Weights of a small transformer language model.
Size: 22 layers, width 384, 3 heads of 128 (1 for keys and values), MLP 1024 SwiGLU, vocabulary 8192, 41.3M parameters.
Architecture: RMSNorm before each block, learned and rotary positions, no biases in attention or MLP, untied embeddings.
Training: a variant of Adam for these matrices, 774M tokens, 11817 steps.
MLP neurons of a small language model. Each row is named by its layer, matrix (down: output weights) and neuron, and shows model dimensions 304-367. Each number is 50 + 10 x the weight over its row's rms, rounded and kept within 0 to 99. A neuron's up and down rows have the sign that makes its largest values positive.
A block is one neuron, or neurons of one layer that tend to fire together. After each block is what it responds to, as a language model described it from the Wikipedia text at the highest values.

L9.down26:58 80 49 65 49 48 44 44 58 49 44 54 64 40 48 51 38 26 34 63 28 50 55 45 79 42 52 64 46 64 50 50 59 45 48 40 49 37 39 51 63 41 46 68 43 61 50 39 61 65 54 45 40 57 58 41 63 41 49 37 65 59 68 62
L9.down62:54 64 52 42 55 48 41 46 39 68 51 62 36 40 61 67 53 36 55 20 39 54 44 28 49 53 45 52 64 70 53 39 38 45 37 50 41 58 44 54 44 65 73 49 55 50 51 63 47 63 38 54 44 52 53 56 39 50 54 36 59 52 52 43
L9.down193:50 29 42 67 37 48 57 45 38 55 39 44 55 47 44 57 63 44 61 19 51 25 60 53 51 59 35 51 47 77 56 45 64 45 44 39 57 44 47 37 32 53 41 57 56 37 46 37 40 51 67 49 63 66 50 64 46 56 55 42 60 43 49 36
L9.down563:41 53 54 62 51 51 48 84 44 68 58 55 38 45 48 65 58 52 53 46 50 37 51 52 57 47 44 45 54 58 32 39 43 68 65 51 48 35 38 43 44 61 66 55 46 64 49 34 48 52 59 27 47 43 47 67 49 45 59 60 50 45 43 63
L9.down590:57 55 38 50 45 40 56 56 42 56 44 62 58 57 59 67 55 49 38 41 62 46 48 48 56 40 44 37 40 56 50 49 55 30 32 45 47 57 59 59 46 44 53 52 45 23 47 48 49 83 26 41 30 64 32 52 39 62 49 41 50 60 50 57
L9.down704:49 40 64 50 39 48 63 57 61 45 48 42 59 27 52 55 63 44 50 29 59 46 42 39 41 50 57 53 47 33 44 58 43 53 56 61 61 41 52 56 34 57 51 61 68 41 47 50 54 69 40 42 46 35 29 42 34 52 51 60 34 41 50 73
L9.down777:46 48 50 46 40 61 46 14 60 58 64 47 52 48 47 55 61 49 53 54 58 45 53 56 59 38 53 60 60 53 57 44 53 59 52 66 47 61 61 61 44 48 63 24 62 65 48 35 46 41 49 54 58 49 58 39 44 52 57 56 51 50 42 58
L9.down945:58 66 59 55 59 63 58 75 48 58 47 34 37 54 26 17 51 36 51 71 52 42 55 55 43 61 51 38 48 53 51 43 50 47 43 59 54 52 51 44 53 42 43 63 57 54 33 58 44 59 62 51 35 36 50 51 44 45 56 42 39 66 51 45
Description: Table header separators. Mainly the pipe after the first column header in table header rows (Year |, Season |, Date |); also the word-start piece ex in exact, exile, excitatory.

L9.down59:53 45 36 62 37 66 51 46 40 57 55 46 38 68 61 39 53 51 47 40 57 42 78 41 57 52 37 46 55 50 55 43 55 54 71 61 37 49 42 69 51 61 66 63 53 57 58 35 40 64 30 64 48 37 38 55 44 43 52 49 39 51 55 33
L9.down106:54 55 53 76 52 45 45 58 36 65 67 45 56 47 44 28 43 36 36 26 41 50 53 46 59 38 40 60 64 69 45 36 34 59 66 43 37 47 52 57 51 46 46 51 62 43 52 66 55 56 42 39 50 65 40 52 18 44 58 35 51 33 58 54
L9.down144:51 62 52 56 53 52 52 40 35 53 46 41 47 55 37 47 58 50 27 44 59 46 63 52 53 50 57 55 66 63 32 42 48 49 55 56 60 62 56 52 42 60 66 61 61 37 37 34 64 42 70 38 57 51 63 55 57 49 58 60 45 55 46 32
L9.down168:53 59 50 58 48 53 40 41 45 76 56 49 42 47 61 61 53 47 27 59 52 69 61 38 59 43 41 48 41 57 58 53 56 45 34 36 45 66 53 59 59 43 54 53 66 46 67 41 59 48 48 61 57 46 62 46 40 47 50 29 36 46 50 44
L9.down177:42 59 46 56 44 56 52 52 51 61 61 55 64 59 55 60 61 61 64 50 48 48 35 48 66 60 31 36 55 51 47 43 51 59 59 42 50 32 51 44 49 42 56 55 59 65 59 59 72 47 53 62 72 50 43 66 46 39 62 56 59 58 50 48
L9.down548:46 42 55 54 62 37 59 58 48 40 68 55 56 62 49 44 48 61 63 40 63 45 54 51 39 54 43 59 54 48 35 41 48 53 48 52 46 33 60 60 50 57 67 67 64 43 48 46 54 48 35 47 39 41 38 40 34 68 42 61 48 55 44 57
L9.down650:15 45 48 33 60 59 53 43 54 50 69 56 52 29 51 44 58 49 50 61 46 57 39 28 59 58 74 27 29 42 53 48 29 44 46 53 49 40 60 52 47 47 48 48 39 52 61 51 32 51 49 44 59 52 40 44 56 51 51 45 50 60 44 37
L9.down682:33 51 52 39 27 43 54 50 38 45 39 39 64 78 61 53 43 42 56 33 48 29 39 39 56 64 38 45 34 61 59 39 61 56 51 48 51 40 61 43 38 44 47 56 48 55 53 60 57 49 35 54 45 60 36 56 51 29 56 51 66 52 52 45
Description: Second digit of years. Second digit of four-digit years split into single digits, e.g. the 9 in 1990, 0 in 2018, 6 in 1671; sometimes the third digit, as in 2006.

L10.down218:34 42 33 53 50 45 41 46 44 63 47 58 47 60 65 42 60 47 58 47 54 61 52 47 59 47 28 50 48 44 66 38 70 47 55 61 50 57 60 51 57 43 40 59 59 58 72 56 66 28 43 61 53 49 42 50 44 48 42 30 41 41 44 45
L10.down262:51 68 51 59 54 45 49 50 52 45 53 42 45 50 58 46 79 44 65 33 43 30 52 43 51 48 51 60 48 64 42 67 45 50 45 60 26 40 45 39 46 60 87 59 72 50 35 49 55 45 62 51 53 54 46 39 37 58 49 51 55 45 48 61
L10.down435:48 49 56 39 66 41 42 57 60 69 44 48 49 38 65 54 58 44 50 55 62 60 65 40 57 57 42 51 47 36 50 72 57 45 39 43 68 61 35 63 45 50 50 53 41 43 36 44 51 54 64 56 48 59 53 37 62 35 41 45 53 48 22 59
L10.down577:60 56 48 65 51 38 44 48 44 67 42 41 64 62 55 62 53 54 40 31 45 60 55 66 58 61 53 84 43 61 54 53 45 27 47 44 31 59 50 55 40 61 46 49 53 37 58 55 54 73 40 60 46 55 47 50 53 30 47 45 48 60 67 47
L10.down629:45 58 59 48 48 39 35 52 62 45 53 47 54 48 40 61 60 60 44 63 46 28 49 36 47 60 58 58 53 53 55 57 45 44 34 56 41 52 62 58 48 58 48 49 53 58 79 37 51 48 49 46 42 43 46 53 43 43 50 61 46 44 67 50
L10.down761:29 43 45 42 56 47 51 54 49 53 42 49 57 59 39 48 51 63 43 63 36 52 56 57 43 39 42 52 62 44 53 54 63 23 43 44 52 54 50 36 51 58 35 54 53 51 67 54 65 67 58 63 49 51 55 42 53 56 54 57 54 58 51 72
L10.down777:45 37 42 53 47 49 59 52 48 42 52 48 38 50 45 57 53 53 45 54 26 53 47 62 55 41 48 54 47 54 32 50 45 59 48 52 36 44 40 56 54 54 55 44 54 50 39 53 46 44 36 40 47 39 46 57 42 57 45 52 54 44 51 65
L10.down877:54 42 29 61 46 50 57 42 54 39 66 45 66 45 51 33 41 63 50 43 59 65 47 49 41 34 41 48 45 47 52 30 81 42 55 59 61 37 61 43 53 59 51 54 59 42 47 35 54 52 46 66 56 55 60 47 63 49 57 51 37 48 45 47
Description: Digits in numbers. Digits after the first inside multi-digit numbers, mostly in tables and years, like the 9 in 1990, and column separators.

L10.down103:56 60 59 44 51 51 46 37 58 52 42 54 35 47 20 41 51 37 44 64 53 58 47 56 63 42 49 53 61 52 49 54 46 36 45 37 57 41 38 51 44 42 33 38 67 58 41 44 57 34 36 43 46 44 76 48 42 36 42 42 58 59 38 57
L10.down165:45 60 62 51 47 61 52 42 47 41 42 47 54 53 49 41 37 65 48 70 50 48 44 54 55 51 50 50 39 54 48 49 58 48 44 49 37 42 43 59 44 41 45 62 50 45 52 50 38 61 47 47 41 53 55 47 50 52 50 34 45 37 43 54
L10.down338:40 28 57 45 47 77 42 45 57 35 51 63 63 54 50 54 43 50 50 49 51 51 35 35 33 57 51 53 44 57 58 75 51 47 55 52 40 45 64 41 66 53 81 52 37 46 42 52 46 56 43 53 47 58 34 60 54 56 54 56 42 47 39 60
L10.down458:38 63 52 48 57 51 54 66 44 36 53 35 64 58 62 52 56 45 47 40 62 54 44 41 35 45 56 45 55 49 46 38 45 55 41 57 46 36 48 44 44 54 55 58 59 52 52 72 46 58 56 57 53 50 55 42 37 37 48 50 58 60 59 54
L10.down463:40 42 55 35 46 44 52 31 49 49 27 46 58 59 55 55 40 63 37 40 50 36 59 58 43 43 63 40 64 39 47 58 50 47 41 51 50 48 44 51 51 54 54 53 39 46 58 52 42 63 61 41 60 49 54 52 35 47 61 50 59 45 35 48
L10.down558:60 50 39 58 59 49 56 66 54 38 61 44 72 51 54 56 44 65 51 28 43 47 51 46 42 62 49 56 46 51 55 46 33 44 52 34 47 42 41 51 51 56 80 33 47 55 56 51 39 51 50 45 37 31 48 59 48 54 45 59 59 54 54 66
L10.down598:47 50 47 42 50 46 44 54 49 46 33 39 65 42 44 48 58 47 73 36 64 55 60 54 57 43 63 57 51 42 35 62 52 63 39 51 69 71 45 45 44 56 60 49 61 45 49 56 31 43 51 51 57 38 55 53 63 67 53 35 56 46 47 64
L10.down917:41 42 44 43 38 36 51 44 58 53 61 53 51 64 58 59 69 62 49 62 47 62 61 35 56 49 43 57 52 64 37 49 73 49 55 55 45 55 57 67 44 55 60 59 51 66 41 21 50 60 39 61 70 67 50 85 31 45 49 35 43 39 43 58
Description: Word-completing suffix pieces. Final or middle subword pieces that finish a word split across tokens, such as deliver-y, semicondu-ctor, announc-ement, fact-ion, mostly in prose; weaker on table pipes and closing parentheses.

L19.down983:46 54 71 56 35 71 45 38 52 46 40 66 61 40 46 55 59 55 56 60 42 47 50 64 47 66 84 42 51 42 54 45 54 59 54 47 54 39 65 53 45 55 51 53 50 49 61 48 56 42 48 34 40 45 69 53 66 55 63 61 28 48 63 57
Description: Agent-noun endings and role titles. Word-final agent suffixes like -or, -er, -ctor, -ator, -ster (protector, coordinator, marketer), even inside longer words (trajectory, monastery), plus role nouns Director, Member, Secretary.

L19.down103:54 52 59 42 46 58 44 72 66 63 60 53 36 59 37 58 48 45 79 21 45 59 65 59 51 42 60 46 49 41 51 55 59 45 41 34 41 35 67 45 53 54 52 63 53 49 60 51 51 45 42 52 51 45 41 57 37 40 60 61 60 60 69 53
Description: Predictable structured continuations. Highly predictable tokens in formulaic text: Democratic in election tables, final decimal digits in climate tables, infobox dashes, name endings like de/of.